Weights of a small GPT-style language model, trained from scratch on English Wikipedia: RMSNorm before each block, capped logits.
MLP neurons of a small language model. Each row is named by its layer, matrix (gate and up: input weights) and neuron, and shows model dimensions 0-95. Each number is 500 + 40 x the weight over its row's rms, rounded and kept within 0 to 999. Numbers have three digits each. A neuron's up and down rows have the sign that makes its largest values positive.
Before each neuron's rows, "fires on" lists the tokens most often at its 100 highest values on Wikipedia text that the model never trained on. A number after a token or word is its count.

fires on: ":" 20, "ass" 12, "ate" 10, "ess" 8, " is" 7, "ort" 7
L2.gate52:611444443513549499511499586487493560539517383473455549494556530492491462490516437519429500507467519532494460604464507483543543504487479489409496477470501465411495507489400450521511540549447524559456552473554508558530542490531467554488503475478498460489415507484496494474537562503508535457
L2.up52:512488522584429499524479493510491495537517489517444478569485521428508517499497485483450519542435508459450493488518498498526538573455464579466532441456470435372470554463468482530530524523528462556483533550522515488485495500515557471478584499505501480512479504462501443492481519505567466501

fires on: "b" 48, "l" 21, "w" 12, "ass" 10
L3.gate300:501539445549578548521510497543439484512506486449527520533547432572495506492514480516504577569455492509528485450487452473505477446447530532530449545518441532463463465499473524548472519425481445460471467421545529497507496572474522424469493539465534436579521426472502470548475500507471492531
L3.up300:493444529559500522499478403539454441499484520396465530602464507532521518489514499496485536451509428574461470508513503445464562502483475586553487543475479505472485517493521515532487493421515446467526485507535459453525542511506510474469508540482514478564478425445430422515465532472524518490

fires on: "in" 38, "du" 20, "ral" 13, "man" 9, "resent" 4
L2.gate88:508520587518552527522504493534546584448501433449538486485475407509520533535519500402547481544485480459500536537508505441517496457456500446471473512519404506455517524475499500541385486524439538406436495555471581435473524484475418505541491512537523504506542485503488552513502479504532524523
L2.up88:474564417476502551516525470547493563438514523484592456535441449536453511481529510500512457461427512493462573551479503481486457487458537579534477533458439493480508541488515496501458500503444503496514488520477596464528494554449491527421452523502601495505528470509501516470575514440531437555

fires on: " n" 100
L3.gate165:490540553487542567418534495497536512471428484531515524508542501489424452518465490486446528435539457520558545552500471459463498581508410491516485457538475439544520444458523515538465485485516454436518464394506525443526565540463541516504518477465471552492490508539498488497466520428509457521
L3.up165:512542538427417566551519475524490506519541473459517450497447463484515401503472465526458479449514444484506546426482537511496450498595499550517493581556494446501517508504463452488483528473650496456488496552484450530499521534485584530454520472490468492562567481450485477584514453567503461494

fires on: "ab" 81, "ib" 14, "able" 5
L3.gate432:518525460459548483522488541558473479440476433569453476516506453567458536501489546601464525459473585493463495480535498504558508487467473505464501510533450520479513489524547493554496492476445592421485462548480498480457503427474485458472475457516466555577496544517458483451485518493597457561
L3.up432:587547528494470486483424518467578491559531516455453561512548454520587530472493561530456528480468473565448470564509449526507575485494420549524492499426532586474523467450510481540484476427511457567556498514524405496560508484470534504538532462421458494546566488471486474473516545554559566541

fires on: "e" 39, "ou" 20, " ac" 16, " a" 9, " he" 5
L2.gate289:541531525488453546424445463484543479495476482529549482549534545473522567521523526549562560517490480518487532586492556568477480470527508522509439580529506520482530507476457461483525525531507539527485526512498467447476421561470476536480508550491438454484563511446515509505470454520619512574
L2.up289:556487552517476592494491487458548485505525472447539462583485483446528537488538495543515584490421471503492487554484601522520480453522522526516499484442535490489549573501480459562563560576508549459530531516522506482508434565469482548464505541442501464508563520456569471438518523456529414494

fires on: " H" 23, "T" 19, "om" 18, " T" 8, "H" 8, "raph" 6
L2.gate158:491510462527563475518469478469470510470443506555426521519520522506505501478482509505506523445510477541441456487496502478471478457459401522496555497535467482473468504373481502461473534480522475447513441504568462475473450449530521553521522596516428516547474499535521510436506465489530451516
L2.up158:503511538519447398531471466528433446442546460523423453475448588441544458518420456544533502525449432564512562498482507501506532492384487516493585527454532461548538486422531410523473556534558556444489454556496541562440449489520505446491541501478498538505497455470487514525421551558507513460

fires on: "ant" 46, "ot" 32, "out" 14, "ide" 5
L2.gate46:552528521526554465487486503430469510513494452587516558477563487553532504494474549537577557534448499533555514526486483514489467466552503541540451518468491562511513553529471550451523434488458522492514512505533567480447487618480493555467468432477462526501586488525460506479537499471553416600
L2.up46:463542561510463582408475447540550472521502461509475552513576529506547483428486544432527571510501491494536517554484472470436509529516528501562556522518486582499452507491541483509500478488480516582496500539496536543518544526517489576494500447533493512541507520450495520497475536495563463684

fires on: " |\n\n" 45, " play" 19, "ran" 12, "\n\n" 5, ".\n\n" 5, "===" 5
L2.gate183:467485525525473455481463510465479532560510476496500535458524456508546429518486537450468469540494532431522404518497473441521476497524528428393491548508517526483552459483522551482477485599453499435454512561493561541535498497506459590602516508554493518501492530495515516538439485460512505474
L2.up183:447466472474534524499534511546483443530506468509495496553521446617498556603514455486477525502559523466498486504485541435635504515505470505546569497437448553538445542525479497520501511525508534520509500549505551432396508543484401522524525482532492488505489533571538577520484466561468538473

fires on: " ad" 59, " Ad" 20, " rel" 19
L3.gate146:491562480510578462467452537478511465505401513521550480540461528482451510517458452502524471463542535527489487509462461525490541511507452560522523472498402481544508535533535505457519548511515543499495464481429509531473533512586425478493602511456426514558512501505568480418528476513520477527
L3.up146:525528527456521473515485496459458496492473434570443517517541476452421577535457516472496476494472537508454464520534553508484524429461432555565446460483528551505508457458478567553509482505479550519485450455502423507499478541552437430548447516561405519489452518477537538495487507505539520547

fires on: "all" 93, "oll" 5
L2.gate2:452442488465487496494518505449484468496523566488441516528528473500424526454500526434524478399505502547429507507492513451481493507463517432480505549474624484489494517480529542577492489479518465560513464517502473585558531536558561471524496449517472589554507564508528482566490564533488531543
L2.up2:426486513459562480478473412513436517438476531427494507515517521461481466535519549500547432438475447510459462543502512464483549504437489454503423559537463472477537511510553586461485411522515488499467443494550450429526462473536495512529471409527545483504538517506483519459554477440476483514

fires on: " pro" 79, " were" 20
L2.gate56:574467495504552507502511482469424488465462539537441451486509508511440436476458462527463515551511471579523530482479537571536483484485449479454527537501450482500423515492530459452560534500408514510471490455505471566505508538517436448573523537525553543597480548399483537499441485505464510480
L2.up56:442531486472497582549428518468506518450531436523547499487435530490584558489541549441531491507539496533526479544489447516421408468504488532513423513448487454541440488490497483463455488522521539459540459508453542493521519461496534473509520487536499471491519467493494489535489501581483494470

fires on: "ch" 63, "ph" 35
L2.gate83:507493536530525531457516487594459487502560463495511517462557510555551539532532524507496513454576559484491543548415466463476507515481492489520451448446498520490453521481500446371510472538525511492523507448523415515493448549496517470493489495512515498537515510510513516568524570465437551385
L2.up83:582501564565467456507542507537457481492527537482466531451492496506507527466477421553483524486519532460482427533486504531470446487515461517427494489483535530486484505430520493386520537516521494496519511467514450562513505548485511551538493565488561564487462502471537478571495579446380509441

fires on: "ag" 62, "us" 7, "t" 7, "iam" 5, "age" 5, "um" 4
L3.gate355:495558474458441523469493492473491488513537451519543505532496450488593551468481516464467547541503394544520492468451565484491466489479518548441436488522538470452490527567523573506530477502505543440571583463493470495505470507509509451559545476577514524553596546571452458552489541516472465475
L3.up355:492493508490543497439522467464500540451602529454483519486490471551508446407446510455506473493529425562536518523483484476465534512502492532473485493431523528405504474519578467471501468534452482514464538532535500500495521573517491534452452536513496507567587552468452484555495511582549524480

fires on: " com" 31, "." 30, " " 24, " ad" 9, " were" 4
L2.gate275:433523626568503487557451542394473537518444474514506514450441487493492474496488531457441507416441518456530464485550403539494436506525469503464455437525478494545503550555501523474523495585502520480493497559475439506522442422448475450581462603497513544482518483470463417493512425560464423522
L2.up275:450460478414531535479535531483486506523596495441538538479521561477483492555506541513488540492488519484499465521462416541499460499474488547469455475521493502545448427498478504527510493531528512464479547416494446516547509475449425485498563562473512507460504576482452491498482416484477495543

fires on: " b" 100
L2.gate241:530480479470509425454495468508549508510462476552505518497494490477532559543532513464517505492512502502422450450499537441518514491533553453414508534515411449447508513518446502570542544493564513491505495544502432453502526548480488534490431470480488496454560448535552464530550481513461512513
L2.up241:462511511561538561525449460465479544443503512457429461490506483503450493504550466564487452510549495538510500581567500542510542548537501453516531543506463432525545482470455504465507509576529506484548544512449470479513518501525480422534556569525456506517543412458509427494492595520531504483

fires on: "s" 53, "ance" 22, "or" 9, "anc" 8, "ist" 4
L2.gate421:502531492479513445453480546533471485494480550464531420455500533496536498495465524521497488478489520523490518427545465509436514517505565532536538571515559480437487517445552516469542528452499558508533504530414490595505543494536527510574493455446473433417569538537541453512565519488457519469
L2.up421:566459472478494488527444495577518525461536544553492462523487525512549528529501414564498494540491532499511512416582452516524561457445533474505582541477496487531540561496507536460551405498487482532598481507456530502414468522483525516525540515463475455482530490500488495464522507465498498490

fires on: " G" 100
L2.gate227:545584572540438458534443557487533490503499486507483552491521554560484496434544514452483457558483554519505513460445506508486494529521412517516531533476469525524426467527446487497515471525508510538476461547518543482591546498453534538473558562548508464492459560496506472493492454501481455529
L2.up227:499512516490482481445591472524459482612480443516561537471584487472524550432517494551536446408460494455454538501496408515461505571544523433532504478522538549492532500494594517496484487551497483508498463542519540505512558479468514476487493429510488482508455503413459522518422469480419482506

fires on: " d" 67, "d" 33
L3.gate80:480466507530480482577483546565463479556500465498469439464519555400492498534478487467527512485468459519526526452469510486521555492466461559628501520477458555576540514509552524506546510528435488521536393523464533484499501487546526563531484513471487512522495523510493485514562537515544576463
L3.up80:483542451506493537453488474576451510546573486522516489460550542453448570572482483559505492540458545579499513451498480598544513484519511529551466595573525362520498541508476553442488512466488522489494488577464603526472509539518522450521500493560551480449515450514507511529551545508480493532

fires on: "ell" 31, " American" 29, "ol" 22, "ist" 15
L2.gate213:456505531459440538525476476427545507505474474509494504426449488413512441477522479447551509503494430586523500473550503463436497516521500507486479509545520529502562459486497519469540467509531523477520497520509474493540517545538464525496540465520463460514419440525457534454540495552427492489
L2.up213:411541461515502558535481485506501551450466526481437521532469487413488400491452544476589467544530409523501545493494470472471531500517469509544517509461463526480454446494513498460484450537484489483516503540591474462509503540478490468488551436532507508534535499488454527454510458493367525427

fires on: "ew" 17, "u" 8, "an" 7, "y" 7, "out" 7, "ite" 6
L2.gate14:520484527563538487477545556462509475507470503504448538516506521517504470453486530587525443532497520406471539461467429534573546456475517493492473476564573496532429539506516501505560517550455463490457483529471524457418522506494528494480499549550548579549480450461481421478528497451521518552
L2.up14:493506542550489497505507528408465418540462504477555494529516526509494542468507548501483527465476469447451543523487476487517520514546599433474490523597540488494476494469497530490463523479570469466490507493439547448413508496504536543515549527530498591518512516477463480492543455451486560561

fires on: "ah" 52, "og" 21, "ub" 9, ":" 8, "to" 4
L2.gate303:558533554455469452546460487435448518519471449505406443533431545552487534566571495503525473500543512523455452498482480470464466487526547518468500591504510468481491486580475491526541520494457464444471564532455424587489437488470547493454507566512527480536465580498482440569520522526432522562
L2.up303:482520522455494569462466422465496490563481471450527491462531490545512541531559521458511459412593488484470524499500470523472446471489504551460542497491498520502528513571491508437471562605511514477434513449515426537515467474484512491428529527539503487525445539486445415511515530559502579472

fires on: "d" 31, "ad" 20, "and" 19, "z" 15, "y" 5
L3.gate397:520538495510549504474560492462501502492556524461518529464505476480564517459539535451461465458522483445500455448495488577499488500453426468491485496482511535448500463490496466606517516478527440425509498522555571568510473477529458503575565482466500578460435518465491608482479529459424462481
L3.up397:550493399510562447517565479528488491415525453458519499472538539452493498466426523512468520479576491478535504501469500469491469446431498458574521522456499542428546532554461526511457498499484495450470446511534515469484576493437557458553499482495567550467497500529559550512527520502492517503

fires on: " sy" 33, " |\n" 20, "ation" 12, ":" 6, "ind" 5, "|---|---|---|---" 5
L2.gate165:511546444526524549467467563507443500506489495560533586547527532463511535528441420488504417471529544504517554487432515543522492503551456535495582536487510462475535545487485478470547496549525439428582535498418494550496576557501585400510525560503481471509501473505501482552520528503490499426
L2.up165:465510527541517522509536507475526502458431527538558550464531553486450526537467538540462519483508535488485478547476544451568523469456505590527538520481478490478449446489407504480518550471445492420523556479551426492486448543478461514413541512484479515486486499533490555491532535493407429471

fires on: "ale" 21, "ive" 19, "ile" 14, "ri" 11, "ular" 8, "ative" 6
L2.gate180:503475446591474540478481524485521525465568446502486570498433471449495487504461453525450478475437561580557437489507419515398493569515440542501484460516512492529524417480506448461486504447464466470508461524454442491511446525526502519494502449525487475433479552501464555470461548512553457462
L2.up180:430536426522517489472506470445609488476496490461418516497473516491478492470535521496521529499506525589529424445544458438453587572482525569455513416544573559538553459566453504483487525488504493519540539522458427505531397517525465462541467491528470427450449502502436527471473518545531438504

fires on: " A" 58, " De" 23, " Ad" 11, " Pro" 4
L3.gate320:460482476462463437486534501432561500576503551542504531556521478452506498511533488513483366433543447482601500545512511493462498427544520586481486556522494538555481498504493526489502468497497520453546467564517429516544513513531467560468568518520501393449466536473514564437521516501499511510
L3.up320:545465556471493453414429505480536525532539531440478493559519557444480547482472484482459525456479479466464480547485523491507510500484531503469462530489491466577575497508531534509453424492529521465589493496478485532438593455491490516497468555559553551523502407496567474547490464523557469540

fires on: "tern" 32, "olog" 29, "erson" 22, "_" 6, " when" 4, "ther" 4
L2.gate107:471582543487481438465516492570484493527541493533515440544514508462486443437439506462456548501471519537456418551515524495489509503516500515491548523513506459372525474457524530477521505462547557418551456543500470482492503512518499491547476550506490498491526514525516467497505534477490510493
L2.up107:545462454527465461508443506509492457583455523527506439446483476455375473458508511459424555457498476541429413489494555427453513529478475473535479565474473429463508510467544517403527544523562524495523471499524553479523448486535489567537486563493517479442493503541464467483538489462476456432

fires on: "ction" 31, "ch" 24, "ure" 13, "ge" 10
L3.gate393:514505519531485547517548534493510515503483514545511505464596467441521473520534459508444522517470488457512515464515461548596550490471491464475487473461476510553493485517479491512558505443521523520499476458478492573506477512549445545526492430495583484444460497510499517477500494578514580443
L3.up393:477432519503495460525511594528466432477362562478445447510499494523522487448543463524563444557469529496529481541508510538529517539511532518474538500481493526460434449524442496484479501524438507502490460530584483534481490507510533552567541506497493449587490530477563457439493520447504503467

fires on: ":" 41, "ts" 15, "p" 11, "ect" 7, "act" 4, "pt" 4
L3.gate7:531559537505502525473534555411528488509516460503513502518522512495514474502496498518489500518517539507464402479586439540522523500487439521532421560532534524462563526510459558550545561528536473515541586435495523497489456524557435508462454473533537454473503448445463417475451474542495518581
L3.up7:538516554528516511497479534449523538512489397525498511457543473487504471544391433532520502501485479514554512481539465592495459485500451524561522477511495505527554480474536493522569520512459493437445540516561555540497549543530525445475437514525466458522493497418518499500475484504560499502

fires on: "to" 25, "ue" 25, "ent" 16, "io" 10, "ated" 6, "ome" 5
L3.gate192:470512556534561521544518458529504423545564552461457537477495545539545525487521503513549573530547563487445494506512499499552533432526457563461506561491524568500477526534571498504514538473480532524497495574437467559503438470538483572509477404523482510541449517522520481444602525507485437468
L3.up192:544464560508481459487464483497496483533516524523424530537483537538550474524451565521470458496493510456486481515477523541483534436411502435485573489483543516526453478543503528601463491465506510527527536555561525520536484490527503490459459520533515446510454595495508507512449462532512427508

fires on: " ab" 45, "t" 25, " att" 17, "ib" 8
L2.gate98:518534492526473526509534507503483459523501570507547603452503564486530417458433571587565503513512587475500454497538508531533555520411463524507445464504481578463541531499478512511498460511518496512438526504574496486476523532449464452509437536534483522465568488421462549517564463550489459509
L2.up98:521539495403498496553562514496514501492490557525504485427536493494527513453508539522576551409488520520580489510518486512499454507479533545566521473487565520444418503507459539542516475499507506491446523502507504456428524547446553482530515531478421438473522549431545468540596455523486472511

fires on: "u" 55, "un" 37, "orm" 7
L3.gate54:456508441498496444494456523483454545521461453463453447506611536473456514434462527538483555509494477540464513530456486512452483468516452504442460499499462535530426477546454533468493524494478558549526485481498508461458501476532530546487451492517488492498584531506538574515583480527521397492
L3.up54:513502454532465500538589504510487407512474449513531546521485500540469461488449516448453460423511488483505494477554494573488502444442441546516442480401472513565554543462446470557505533550461541412497482496525524505494497507533474466520483473494535503480481500466484509489531488503524568496

fires on: " man" 30, " Fran" 24, " Mar" 21, "man" 19, " War" 4
L3.gate377:435448511509487530545456433523499538532502483450544561452441526431531499536469496542507529516513525517500571482466476560432488526530503489518449472468448474481512565522588506483501544445535505440544388517451606442489524519550445560506521480466515444536535451512510572497457516478560471616
L3.up377:482528446428556527495493492471540478503417458485536507456367460521519432472512527516466521481507588425532515515492513472484523501489474492545464468580461500569467465487522523436529511478420469415478502525449459493504526511496525495473515450509490522507543471442549488434521510505472486513

fires on: " all" 45, "ank" 8, "re" 8, "k" 7
L3.gate266:417489450481481504460535541594578466408412418523502497455518591456489481464484567541451504429483557426509552596514519560484514488514535478475478471541566459543507476496465498495512521456520542526394487485510466535530520490467517473513494382522440464554544496559474544499590488475515545475
L3.up266:417479476501493493505595499543475483534506450575471432466508463474451523508481495514508468477512544538495552471440503525548444474516532507503476536624494449506520527535481515515476519420482550538467528432469438496495467450536494513533519411526488445524522521548451510517510486524510511543

fires on: ".\n" 50, " includ" 48
L2.gate247:511513536507499482469600505545493493463460558555516512467509456471490516470501575522539491523532472507438515510492513480449437496384434458466491486511462505478468493510561519481518450524574558486491564477566531521470475561504482509539527455532483485493504527497460523533571516505487471433
L2.up247:533529540506491420464473502523510544515536539501492511570461478537565459488506561484523505508478458491436378478562511481517577473450563529497487443460473474488563589444487536475562577512557493542509508524586497522535499465525472473500582492432531469524443497433484469520516487534523558517

fires on: "ts" 44, "es" 35, "als" 19
L2.gate330:489455546503477469428506481439553468527469454501608502538533453488492526422583534415474538431523501527555451518586466506458592461522486551490581544580520481440524483489524509426496514552579500470578519556541506507431477464456525416497510490449521517529549505470483457506509547540525504456
L2.up330:519528499421498532452477511450498473495466472529481454463453492487518531499505473506447420501547552497503514492532471451522507448547503431503492512503523497508502547518503495499513538592481518432572497478483444503585504468585520421579522525407537558508448493469474449468531521477523507525

fires on: "out" 32, "ans" 21, "ull" 11, "ated" 10, "und" 7, "ut" 6
L2.gate65:541502554480530509511446478468509494536533549543505532608504444557495556528547484503466584547527469446470485569543557502498494522472449465475503486558429519482537456491455522477528504604459460513560498464509472505513456488456459503450504500462499490494471475483452472538571506507461509523
L2.up65:487445501494484571520514471423537528502480477552459437503508554497499472552487528483469478503513430531520563568517602461547564494539519508503552526441591539499538470470468528397514509525511473551461432542468533582511456554498440530509506532470495567499417483496561482501463500473501558536

fires on: "z" 34, " kn" 32, "h" 9, "B" 4, " T" 4
L3.gate9:494495487505491588504558505442504407514510457539446514498515506447507486446465378451429527432517506422490493456406474528554566552526437444540518466520451511538518525530482544517534453525542549546482444502554477512457479462544548546528494531562466503538503511483491492517450508478447495497
L3.up9:544521424505486494462449435493495514545525560546433546434443484496530474536539483511459503440568503433447475536468441499516540457552416549475552556506518505418510492564508525536536450500496501486470514524532580526549460560602499504570533569497468525482468524576474552466467531482456507477

fires on: " Ch" 54, " ch" 45
L2.gate30:572518565481500493453449457445506530502529481478480460534588478589472500537533515523478492516478569509434552513476520450464455521554484512542436501511471517502460504473504556471564562549468483512474442423514436489470467538575548561433455478487453437477487510557569510500492518429517418424
L2.up30:493571525507482507569394508493508552505467461492520491487483553531538509506509521547564474481507488585544538487534533488474475558515532458514480497507497508486427492492470552550572496529469513508540475465469507467452511550483568536494518488464479442529510444525514492488529500506579463448